config.yaml
n_layer: 8
d_model: 384
n_head: 4
n_kv_head: 4
head_dim: 96
d_mlp: 512
vocab_size: 32000
activation: "swiglu"
norm: "rmsnorm"
norm_place: "pre"
norm_eps: 1e-05
positions: "rope"
rope_base: 10000.0
rope_fraction: 1.0
qk_norm: false
attn_scale: 0.102
bias: "none"
tie_embeddings: false
parallel_block: false
extras: ["capped logits"]
init: "uniform"
init_std_qkv: 0.0363
init_std_o: 0.0
init_std_up: 0.0363
init_std_down: 0.0
optimizer: "adamw"
lr: 0.000834
beta1: 0.9
beta2: 0.98
weight_decay: 0.34
lr_head: 0.00678
grad_clip: 0.5
warmup_steps: 203
schedule: "wsd"
decay_fraction: 0.32
decay_shape: "linear"
final_lr_fraction: 0.0
batch_tokens: 65536
seq_len: 512
doc_mask: true
train_tokens: 595600000
steps: 9089
dataset: "wikipedia_en"
MLP neurons of a small language model. Each row is named by its layer, matrix (gate and up: input weights) and neuron, and shows model dimensions 16-111. Each number is 500 + 25 x the weight over its row's rms, rounded and kept within 0 to 999. Numbers have three digits each. A neuron's up and down rows have the sign that makes its largest values positive.
A block is one neuron, or neurons of one layer that tend to fire together. After each block is what it responds to, as a language model described it from the Wikipedia text at the highest values.

L5.gate207:474514536531500505527482539531467503515510506511515504514480498519473453462518534456493523483511476502488526493496512504496494515511473474538478518477533531507468493491522500527498479495487456508494485528507440510496492490491495446547510493544510424512465447460475522495466502500545541506
L5.up207:487499529510502522502473549520492487477503492508504520469486486518498497500544518496519461443554519510495512500481511504490488502481466492495501501476503536495502508491458478488485485530520521517494463503512462496500489496486481485510517471516508484496496464525498497527507463508481512494
L5.gate224:485516534546528531541470551536483479497512525508533513498476543502466512461514485491489544444484474502547487510479492525545515526493491473450472511517514498518499485478527482535540517460578499516513472512496461503470495504509513458574482505518510529485489521512473493522520515487563500514
L5.up224:517527484533497487546502491548461450529516530469509460518508474495449482505511501522505495468537516475497465436462445509515456545496502504466504506497512494519485496478505524488492506485506509496464472481521487499490487487521548514493504491500540531495486502513457541549499561505498472508
L5.gate344:522536535513490480520489535564509503515487473498495513467467528484504497499486540479477510471525467495545512495476487564552507565500522519505473503463514522472497502490522490529491467467527480506524477476501463497488529472505501425534437500526514473522485502496501519518502528495504509514
L5.up344:468465500517494521515431487518526503506475510476491472509499459463519488485474472499492505469477490560483512503509494482516469531507497537515475480477511479506503475494497503534508530539538484485531485421491489552479502478484526512463521496481502515411443549483484480508463491513516527507
L5.gate492:502500500501515513504500521521474454456523466489502508508496524509475467495498478493513513480498547498494491496511491487484471496465478524493494490495513556500526514477465465581488505525509512470511514549477494427517516489449511459479555512548528492536471477499523487506500482486528516536
L5.up492:465475532509504507500488495532522502520470483523518494494478521512500472483477483490457508498494440519468485538519475519497473465515462494484464494473481518472460495476548525444508502510461488488492492503518505527489440527501491506509517504461557540521513464480447521529516505517502474505
Description: Biography subject surname

L2.gate65:501527521497518505561498503516508510522493485500515507519482514512506395492460554491523481477489493488547470518481521531495517501539503473468487448495506509499497445489446504503509519506502514463519495502467492483472484520514528525511519515497508512541493504517411477437481477473491499532
L2.up65:496515493535498522495484522484511544473494491529476475558543530495470512535496493465472477483559507474565516531500541543522531488518519464495484498525496475488515514458481517472470484520468512510488487493519490466502510479460512470536479480503537544479555534492513530524520434454499480496
L2.gate364:541537452508491514513426505494513496474460541482509486497534514475520482530505480488487507470504489491489504521522500510479502516479515515486487469504496510504489490537491522501496483446466505479470441492479507497502478519516517543498484465503511487504512524453496451454523513497481482513
L2.up364:502473507546505533517499519490508471525503485488506511520488476506513531518453490482461526500513474492515492493530513512482537505566504533464564523491538508506530530500494495452506503507515526471481534475467508475550490485510464508436502487532511539534500533509483484483467484519563521467
Description: Name-completing word pieces

L5.gate60:514505505485498548516470468527490507482487474519509487509512480456499477509486509532511456463503501546500521452472522559484479498461514488492519490488445494477523524489471495522521499483505534482527484514524445496525502525548561527495493486539478519567498487520510485492539450473521487488
L5.up60:524422494495501494499505506462509503528506500524491522509489503508456517504530478503545465543519427532511522528461501550508495514503489496509503538495499481489493483512491492522515493509492539486555494477480483509522485487530522532450468487512503494505499514497508519491559428513504462494
L5.gate296:518524564495451456505479481501491468498541449504499490522549511543496511515538519490498509468536512490505517490500525521488497510480521482523497481499478498514483552520471493507471506498515509514541521493507486513471474473456524474520503512493511483534556508528477490495492503537535517515
L5.up296:497500503469475491514490488488499492501513532533555499470499501471516498514534497494532537496485501473497486490484477491490446500465523475485492514467486482460484509507489517496516481512495509487499499495518464506466464497531537546470530473456479564477501490473513476461494480541518513511
L5.gate382:510497469506498474479501529481545512526498483494511464520519492512448489528524466478551519491453510476518519563508509452462512474518515507519530541525495504494494505513456514522500487557520529494496570497522497446518494468510516547513471497473505493535478435520551482442494512538537521482
L5.up382:501480489488526495550501484486477478478523556522495507516459529494524487491486528510527502476495495469520488482485505548472492514474569496500514519495490465501510520495472490523503512533534488472523511507505460498462482456526450465492526451494521514544525515492496530472498508484512475500
L5.gate486:523508524465493477500497506514476475506518475463456504495493500515472537485470492531549454515484541490493454535496486516475485496523507460467520530469503527543457519504510442525449477512513507512529513506548488476482520468459526502499515479509517479479492484462522501505523514519530470497
L5.up486:525533488518499484501451543497502516474527484497499486510506492517487482507496513522531472535518490469493519488492460457443496510481472493497478527533440503506498509519478512468481529489542509487513495478498512507497497460467486533526504505473488455499520514517493478482488530490520477483
Description: Predicate head after subject

L5.gate78:534534502508516499494518531522525496513536517484518467516495495492517529512495450500515504523478434500487522533475493485465488524458549471449503491461491506492534505505464504506476516534525519499504527499505483535533503550519537500486497508487471491511508491497554467507470523487531497519
L5.up78:424535509527496536454533530465491473535491485496508526511458509556505498537430538472486460485477546515475537495466539513474483539482535489494470517527511493500523517538514522452545462489475511511506502536524531466477551514529521512490507475522467524497503509483525485472509476533501491473
L5.gate132:532516459481494530467511515452448460465499496456497522488518551486495508474451558469500494436473537546492532485495499504522515507479472543449544523481500503487493502523540559512540501483518459486516454509448511494512500509540536487541529465494530519496499478511500492543508495497499548527
L5.up132:499492500502444558525510497504501497500535484515492473495508557521492476505488497513470512473488519542526510487474532525546492517514512492487529480497506485457487485489546503477495479503477531434498455513462525528537533514504547514505483516526455501512474490511526535476501512489506517531
L5.gate204:507535479477507526483523484504509501477511518460517452512489493497482482503471529506471466483522469521535488501518467508460496489447516534534488500521520504495524497520523521524514503509488502507522508505502534525485507471491490479485477487448458522543521498548528503487488492473519504502
L5.up204:511533504527502438529484469496488511488564517497499508511462516521475507523523486488480552501485505538534512507466480517500546509525458519487493487507490553467523520450510461494533506513492535459499516509489495509549486474474474504488518528525494501485505510528526481500469540512502514532
L5.gate403:534535492460488513495532530459492511472528522504503520510549529526513556485501556470496481510502464566486523478506510521494520538483507514520500454483487502486511534507490529517500486505533482494506501512480490480473567540551463451484504499501485520544505506528557470506509509505538515525
L5.up403:514549471534511507493492545470498494500490529478463484476505501479498518483449490494496474463494511499500513471528503504521516514456488465511502500531505509482498483516473487508504496512509483484502509516571491511530560494511486455557491488510450512468513453526526477475526518469485525517
Description: Specification pivot before named item

L2.gate279:526533488507491493476471471532519493467504528494495530504489480520545527482529520467539494489517489522515490512495470528509474472496553513467555508507522503534525476528540473507446468495533493458502493483460484480511502529494507491470483521539477484507526479477490492499505534457521502528
L2.up279:497523517527490512493494517477439472518528516517502506516480447515512501441499532495491525478495445476487447503545502526515505498511484514498464491463508485532485546510502518470483501491486521460503530475509493506481526486431513502529492501517459508491523492526495534525463515487523555483
L2.gate320:508485536497482495528500518465477497465500529468492493443480462475528508499519543513501530469511437495491470464520500478519503503458489455442517525474474474503508533495472502513438495532520524479491534500498485447526522496494494536500511500475516484535473489478485466537478504512500472508
L2.up320:503534492544482528475530490514495491514511479477518508470470485531502530522514531494524487481511497485511445503510470549508492443493488441497479465502518537528478512516486526549488466521541488540482510498524520473504507487487479499487536514553503509522510509504482456498447521452521512471
Description: Partitive "of" after quantifiers

L4.gate3:512561477488503491499503506493477527494466546515508492495465509483518510481469488458498474483544495530493507461472492511484508497510511504479536504483501514469525481518504495536530483556453499503533495513486489479494525453521479468495514492498518495522471492509512472512526491472481497499
L4.up3:517496524472498503479491475464557502503514455511479517504531474536544507489501529504527501523523504515519518472469518524490528526513495479514515489486513525495498520481444510499504495539523516543495495505479488516519523531497483414470477525505507483477515495582545493491502501466534487502
L4.gate134:485520495469520490525489529488472466445495504515483510492508503472557537527513495493521536497514507474508508489486484526525543526489512503494527519500538499506517532524431527469511516469532503509510495522526467482463529506483493517494495517509513478485529474501468470510510464497503524524
L4.up134:461515463476546490503485487499490470510493506520479474498513513472530487500498490477519497467521540508462523489508486543469467512489460523537563531554499484499528502521483515461531535464514477554496455529504486503494517494544442502498527475490520460519498491494495481511514475512481508513
L4.gate139:523469536513523565499501485476528474493514463449454510510488522523466456537502509461523518511495501451483494473500495534502522482512553482498493492491497516458537523523465489517518478496512470488529510492501488505509498529514523466488532512505531498504480503513475516517533487489536501540
L4.up139:514484523516517517529527493481471545515498498490515497522485522543485472546545488499504524490490518494519494497512461561502514492492492470494543505501505474488504479512514478514458499496522509512512467507527513530507496539504479507489507501489536529470480556527503523503499489516497508504
L4.gate319:536529488462499513472516490490484461501463462453540542469474498508522509524499499489523541497550538481513528515516523506521522498501470499485500510472482502501544493520478522477499456503493480540517458533510419486494538463575503515493542515477482508520502504474490521509514512468504516561
L4.up319:504516530504514530462555413548531500510506498471477484467526487466461505510555504450521495468481470485513489514511496499553495516476506485487527517510497544476488539526486507491526521520531460496465465509503479516528532530510529468531522527507535487469509518517497495503442490500443549459
L4.gate407:496502467506500497507480515481494479538464511443478538510488492462507532478478520512518516484549541477521484514503479479510540529482506472503502510527527499506529540539476513529490526455482538522509523522526491445538530477536519471529521509481484463488539465509483503520554494498469448511
L4.up407:474469495502460513469490492506537524518495512518527513458505510497489487500501466466526491520518502503503486466493525503478495479480455508472560484450497458491474501566525475487523472470506504492500518490477493503480517519522506484522487510524496491503507481445491488454484538498496574488
L4.gate415:508463446537522493455490519513495451460453464510488462501443510510496462499455479478531482526568496503521555540494500528501512487493519505468513489474504529493497527481470472473527507530513525461523517568482469493525500530505485516519464545499530537458509461472532517502528486488518523529
L4.up415:485535512486518531495486484513526498496467543509512474516514519543504469495494518512544486517442493497456538515505468498524481489480467471452433528493479497513497524556504512514512581524556441526529462496498495483475499473506506476461526487481487494505478498515483449484523477504528467479
L4.gate464:513495536525520483519494485506518476539516469470498512483535493506485456539471533494532501496523489479476523518501493494501520478448544494457523503462492552514477501543506496543487496510528490518526486523524447506505544485509519477486501511544496498426488501441525499521496459495519512484
L4.up464:548521492534502495501500495474507507513501497490497498506524507544504514516517504511494492528531501481488505514468460491465485487491495455509464493501534518503497534502493527482487479529518526506518519516506494498510532498468469512490472503492519512524470515514538507492531503556446538493
L4.gate474:507501534481481534458480494500501475473492488504520499483487544490478493495514526435471499499512507504495535490544456569493525501508506478516506513506491557520531530526461537489537469471504495501518501549501499466495527530475510519511526497485495511501469535516509492498503462491489504488
L4.up474:461478498520498481471485480541514470459443527497489511510507504492473478493483513455519473461477477476514506515513521494517501524475554479482518505531529551526501490545455519528509493544496497479496507493487492483494480499506477507463520555539495493483492508507513500491491498446507517454
Description: Clause-opening connective words

L2.gate72:490502504506501532476524462494481519505500452485492523500507488470482477528512536512512500464539471525466480478498519539486555506447494482489508489507506479530479519494509491497509463479496519498500483510485502538508523525501468518441488505525508532502480496517492466483454515472563487542
L2.up72:499476525552503509492481479503490481544523498488486515549477543525493498521486533485506489504474504497530535472487502502531485521492531515484488464514498472501521471502521529485498493502505491506481484526491529502462480500553526500524486505526481536525536515509507477522507475495521488472
L2.gate332:497528524507524537499462520513509540509514527496524496473492504512491487487551520500545521475530530477466499523499526512515503529515483523486523524518520537515522516464471484497530510483504469466524478493465518499447571516501461504522516496478473534483489526471497470518526494446527485474
L2.up332:501481543520511522487525527481505519517516524505507518566495517490471513533495518471531491477525480552494501481500490516509467510525505483535486567512568513501547503526495484471523482476473489504454497492486508552447532493508504513450480507528490511489484479527511511496497440486547506468
Description: Sentence-initial time adverbials

L4.gate41:483516497501499463502482471470552482479491468464498522474477447489474513505509462459457526495478485516493520531506489526500569502475520525513513485468494550523467513505537514537511480507476449501542515490498528487474507505485505479516529499549501505475477533509487480462544456472528468521
L4.up41:482467502503525513469483473510507500543527488504515486473544514539516552528507499525526492489522531474504501492519512514514471495528502505494512479530472490514544508443488535508496490481465477467526546486478530478476501458508475488492503499486448520489496490505464515463492527485504532503
L4.gate80:488500509463528537526513471500486491489520516502534474515447479468543483508484518499530467485493502539513494528522476531530483508451554490527477513464525522527486513506407467551528496485492480502501508523495449441525479494515469505516512466506499483502511498515512494498516488459482498518
L4.up80:520502488504510502495504562475487528517510470468488497500498467508466492497476497465496491506507490500515467524506466494484502510497492488487484481501481465509514522506461519559445533516492519493505513458525494502550547481491528505527471511510561503510526470499508485536471533489477493491
L4.gate85:499504507508467498543504495521521459502539481485536542519459505509459509526494509484555454440427483467459521503498460568525475503511484478488507498515466473524523503505492528516527490518507503488515494509486514524466540450494515518513508484504510550524516516515519497538505512471555496526
L4.up85:475505460482501501492480481522527487487496540427507518470530557479511470454451497484472487517488478554474508501484533482475488486519468492482502507492492447469473513484501485497537499460484474498514509553516491517482507425525495471504497488493463499572489459485456496474477533531482534466
L4.gate275:533494480498530533497544502473499499491505490465517524466498539493504499533505519468529491499536507528468542511534461547526488531499484480500517498493547569521527502532482492518517466489496497508508469552499498502487536505512497516483489503510442503469462511544491479486475468500473517517
L4.up275:475481548456536519489480544464456490500501488528532540476490486506492502487516488510515505476501540504475504524515479486474520483457493541502441537535472528555486486494510513486530494470516519528477485496500502523476440546511486517524448456514515527530508467515500510498510463520528482490
L4.gate291:485493451537496524512469513502497486484505465514482483524480500501501482434481521504483522489474476460443490472496502514498499539455499450520532482488500483469503512476520464495503467513500504491515527535500498453463508489469463550519482501478503521527481505502494470456528493472523481541
L4.up291:510506531476469495499522542491532501522544511509552531503519508497509530518507496474486459487506516508528532544526521517509555467504508513442496495497509510480519542505445518469518511490516465455550536483478481483508504515507514456471494509501481529506532491535495438513480496465496510483
L4.gate328:481458502509539497463484484489524574518475500448479497515510482493482554492482497490540495486522509486466488528524516499522459499485520459521501498510472507511532516489484498488434491495471446567492464468504522544484481484535540478502479467495485480567468495494514494512499504515526428497
L4.up328:486538436521506519513492535485518463482541509479498483497479513488521543474506524495525470526473529511521465498488481487512448516541457508494539503473558506454557552500474501518476508463514507431531528520524514448482511477499516505514539461502521509441496498513526501450496490463451495500
L4.gate403:487508488506533495472468563464471501498506515520503473482473494435532493499506544470530542496481524510512507479502481489491548562503513493492482506457514547454502526459508497497526484482489512517536548469537489482497528456508487488517515457518464507494480508467535510460480485480520520522
L4.up403:496495525514535544524462527507501516516499501492540542484482497493480455481514463479445505520579458478543533519493516489511501490483492496505452499484499492505512573484464499478537494479514504505507516512523501518501490511485483520513473531533529508533497459526491513513561545450470516547
L4.gate500:460532535476480524499500543469541486500485486518552512478457516458508525526460544524490529534466498487498501515524521462485515497514520423483525492506498525532506532471454491498585484459504489517550507495520508476476511510481502501500481501522493501518500515503522472506545488508537495538
L4.up500:512517483536499494490497520470494456488550518466493501532494491525501479453474526467480510465483460532502485559491530543468499474511489483522486536513471507495460487549505506578515510445480433517497508528485470540504487499501497498543484510539558502517474479482473493455480514458498511498
Description: Sentence-opening quantifiers

L5.gate183:514545541544498554489520484512500505482491519541501474418520493462515530515495506525508520467507484466528490467463505528509492533489546518487497506496475533545533511520489530517529515546479487511478531486479486435453517507517490512506475497471479503503509528517540471512479502477526497478
L5.up183:498470524503488506485523528479522508545472494524478518515484506490479474511474509485499487502513530538521507534464522460524481499521483494512495495492533483502450462486499559464484483510485472529495468492512505504493512489487520553490486446496482492493510488477498494456516514473532530491
L5.gate185:493504516474488506522493465524484492474472556479496488456499495519474516487518508509510504511518505476502468495495498495525495513513510507504512476492518490486466531504463517450469492503474511487513456510503515505547503514498518511457506500525541515460503513518521491470481504523457473487
L5.up185:517483493518525560531530505488505514477515519496535480501499482531532540494486495491494545494499502474517476503494530529496510501512516506508497490538501485497485494498493536541518491499508508540553476446468488506546485527478513511520486462461542495475495521480527527489482496462498533529
L5.gate231:462464504507471498474508481533478499524483478532543496495476499542533472530512526482518523500527529531504552480524490490513476481475527523502509480486465521532491478499487521511522514534524488497483523512529498508454485529497487485540541517542551489477495512478503499531539511483486482493
L5.up231:504534465514462495469509509496490495513469500504486479508543537464470525494483464505488514506499518515520496471487506486471465479504485546464483523487508481519505507499472498472472491492489498489520472524536497476464526488504531504531488507504497517487503498523514516476546512496586512505
L5.gate245:522467507489532575519491511534535489491466469495473499492501494478530460473495524509520491485485497534517484440509512471502499506508482497521461477453509518490468483486498518500491476497580492460517499525480463517502494480482514494501477492487490529482465511511525444481535510496466478509
L5.up245:518480484498513459551469493531520486462462502483455482484491499491512532555536500527524502493496506510523472512478477529524514478451514539517500507525465510522496533498476529468539476491500503498487452509493510492485515510555518501470524531460527468462496515509486465458472507495492488547
Description: Binomial conjunction joints

L2.gate307:475545501505493499565509475487470510506530473492476556523487524546464436514538490497482510507493503478510504492504504491549484537497513541495554471499519488515491520531540466507525476502452487486543498518511503463503496537515531519514484504524472499472462488503518511512472495483500518470
L2.up307:526439508479473510515490523439500493495481524512498531507515447525519506484511475504541475463496528514503503514525511533504541503501480503476504491513564478522487534534556498483507476480491505487506507511540517521530560536518546528502473555525473518462501488511514506496513492493503485486
L2.gate461:498503464517489500475509505478513499510466481495479464496476534504487542495482507534509564494510497505519503500483559466526452479467525484493483531473527465488511528526470500453559477470490483484547494520503502494486461519486510497546475459493491500473492510503504555477524498463532467520
L2.up461:529491532491483512492504534491533511472519490501500498484527450535518475505541504520488503508552472456542486479537518509522558516481519467510490505547506512484532515508457497540482461496500486518516477487511506476496484512500527531491514486477442525517451510473478479516509499498552509462
Description: Verb endings, statement verbs

L4.gate187:487504484504491472528490492447490466476508483485556520473497463511491497508523461500464497472529535464491520479502496526525524542447460479500506503516517459479505552502478497503484517497530468528560512488507503509436482495505476480503490507545479523540471490480490476487501489474495480507
L4.up187:465451507533496502498499501521515496526522514525484469499572478546518510478549501520527512470467508486510483521539507492509534550515480506495459515504517487524464467508520514476504514486529479505501513471525495529511472512547513503481497514481475501503481500493472509517540484488541498508
L4.gate206:454491502494537526538477522511505525495525485517475519461487491493458489457509482498465551461503488505473485419502562556476477539486467511491498498489530482500515539510528528441510541449468504480514468522524540497449496518517502533547489516533514521534482467476501485468493449502522513524
L4.up206:459499485496456515489496499547457503454505489497473446510483527464437494515529504493478512507462467478529464488506501456500543537475469508511480508529486511522483496501489492528457528492512524511535478508500484514486474490498486494495466445521497477524498494447471550519511518481500494525
L4.gate220:536485491463485492537493501530492503498503480471521512485457553550451502562499544514475509474536517518489527481501522519494530485485508496473500517500473516561506532493480515467509501461566508523471509501478513522468517500496483464538502488511536540530532533508486428533532510460537476513
L4.up220:503494471496547493522516497521464459519483445497493506506565526546457526471530485506462530486532467511495501498504492456514493480501464519533508475529465514460486545480531518498465462446507524468497497521534511508490517526483511499488487548520488488484483471493482514515509498456506515531
L4.gate329:508493515531493481510482502474502475462485517530484511497497515501498492479520459502520529503428474498454505469493519507541517521508462499482479488513492473519537516492500501538520499533500503501513477471528480501461511516537454511478480481483519454490472529490510518491503505518503465528
L4.up329:454488531503493507502540461498495513496480541555522515565513445534483452474495486462450473500522514498499522484520489575462500502495486479493473533486494510486523531522525524504512501484476490478537486510513504529495479501496481475489510524509520507505495503507495534466494488522508512517
L4.gate428:476521502522527487522513463495527499504484457481463458491505482524554472480484487486537493514484499492511489526514499517485439513520538453528543523532444482520461480509500505549498492459478496511522478514493493515468527486501518489461486506496455493465495546475486475498525508498472460540
L4.up428:539545492521507507528504470525510502509427473472490551516516507499518468480505502479502497485501474499490509504538553486491490478518498524501537539512510509486516492528505481523493512490510472527484509516495479511467507492469452501530485479512518502480534469481433471477484500451481514499
L4.gate462:494441562486511530512542485521484506513495533483495501453479466527548463496541470511484495500534521441510477489445515526469475482481563503449506500478517524524499492463502489493526483526494541534481504497491508497514506488522482492486530490487498536524484470494512542543555521481502495498
L4.up462:497424514500520515551515477496485507492482523482504513489510544504516501445525503530487488535486465494492475497530533474483493491502476502482466457543489526506463502480471518499507557480549526488507502493536484522476468470545543465512505507517512486504503522482466506539458504482552483490
L4.gate478:511434493553534507533501532503509496477487503496462504510519471485479467494537445512479492514483461496528519548527506530496506520474490517503515487472489497454486498488500499498508488475486540511510486462471467519478468511519483565529489520462525477487475509500527459511568532479517498592
L4.up478:522481496474503517542481509495501476518499492508463463501513513495503505524510543485501512486499503551509452497534541463561501524468509507500468503510477500491496522514490478507519511464505505502525517481461478554497521464469476490587474496497478561506490468522476529448536522464495523522
L4.gate504:527496465517500481532471529510449482513503472496482530507480517485446462533528479482508499502520543510504476510488463493533538525503472495529528479510549468507501499496518450497562465493459499531475530569515459514477511475490444499544523509506455543485461499437459520520547507472506496491
L4.up504:524479490486533502522515516535558484502522508556470447500473441547506497493494519521465509519464513494507485481511489496436496499492495506496494477496446430553472502488523504489509496521513515488509488533517498488491506500510488501492541487510493527528495540502518476458519478460526473492
Description: Surname tokens after first names

L4.gate9:471538539481480496491495490490529495483498469521531520492496513453493473516554497505497485522509507439482503521459520480500535541495543484459521489484497504474489518531491489490539460472494490558521486513463495485469496497512503474488505513518494506494503510543474447490479504519495518525
L4.up9:517503507468513518513523515506500479542540517540530488517513485518519447444499506443503499512486477509497490515481454514413495461451531467498508481513498502511475515475476478484495475519530486508491521527471491500503466439520488526485484523495496491539480502469518469490511521490587494519
L4.gate93:509503513524476494508490495466504563534472477517482487412544516511489481521530494482458505541498521529480515499526477518496489533502503505524494484526520467461511528480486515508485461481524484476502497475525502496511507465528517506478476530480534516478482502487529485523471541523542522528
L4.up93:488483501473516489489471472525478510555515522483495516491504448578490514518495523472478475466529506522519509466526511529533508495515472503580477518510529539480435491538495501501480481503505526471505501532521479493465495496510504472500494541524555509490498412532467516518499528510470528529
L4.gate124:504547501494494468529513485495498508488515484493511470510453508487527510466498556511526537446479518487468549495518494518508555539519533480502506475501516526464556564505522459498518485490521499526535494537506479485476529495524498505468508518481472488497509528478430500472502469517521470543
L4.up124:516460483481518529530518516498492464460521490481478518520456532490518528487564522488519494530497515508505491475537464547537538499482490529513560455466479450496489498487464486533462491498501489525484463515501469458504525543522466482487513502522535517507509480510528499472507488534542500486
L4.gate185:489527495492534471506523530514542521493516501513494477510488515535457512507502486534524495517534491491488507461486481509489504515464504492550549497499495482503508503477480476464494509484488558488501460485462518535465491488470537479518490486528484508530464511495433446491497489500529530491
L4.up185:506538476492491505504474492468498500500494542521493518518538531506522558502519478521501483509473537460497479520513496499493498469481502497520504520479492497495510508509511513513503467489493449470534468496503469491525486519483521486550535482524517468521510475494481494451510475481504483499
L4.gate225:460502468490501485505506505480512503466488535524547465527473528493470530493543502509456533454522528467466513473494483487512473498492493440515527542529504507484512537480463501495514539526530493460488507540524482466470523457503479497522488514491528525478549475544456493504464461511508556495
L4.up225:493526528517477510469500541488481485523562485530538503503526565531519505442477496497470485544504505471458511490485451498475478472484504491457539518535511474488487489453485534488498517514533521503466490515493458493538486473543481499522499515486560503500546566505495468506529512537497515512
L4.gate276:518539487488508515470514527448500506485515486499518506474460525493524563495495515502466490520546480517528518486489446507452508483512567488496538569517488563539516520535483493483507493505514515508521507532509503509463538539512503474485534490522514480515553499529506500499505436460506454492
L4.up276:501498487454478497509506495482517523465462516527513499534483517458475558448474555483522525501495536478497440475514450532492483457543484500493531480526471485556494544497537537479469516462457541474542519492494536536478467488510492506469523493477482522512534532467477474486487514522509486477
L4.gate454:495534481533500468463467500502513508505539474535487470498524489542512529507518473461507489491555517498506509486478540525538489524477528498452498511502536503538500533474483527513479482533478511528502484520518503510469478490469484545515514513524485522482498487447504505459521530477524502517
L4.up454:489516548514525454546523487536492531484541520499523504445503521472522526507507503471529481500499517526522494483507478511487497495469501505502513513504500520483501530499433511478430517493497499489488508519567474549543538508511456529478515512468541492507527515518447447475513459549518502528
L4.gate467:471513540487488486528480468480483444494502471496506479472473547503513526482539461514489490508500511478476506461489497470519532510438500512503517464515484478521539478500463502470470480464516491489499471489490479499503487510549509483530505477508471461520482512464467533497508488520507495570
L4.up467:510531508495528446530481508429495498505508507486518524477535503559463479487519510502502524466468518514504488495511446479527515472499467461529524565524532507520531567482480512506552486475539545518551523490488497521497507503461488490485524472529493515520504482491487472484504478458514512533
Description: State word after subject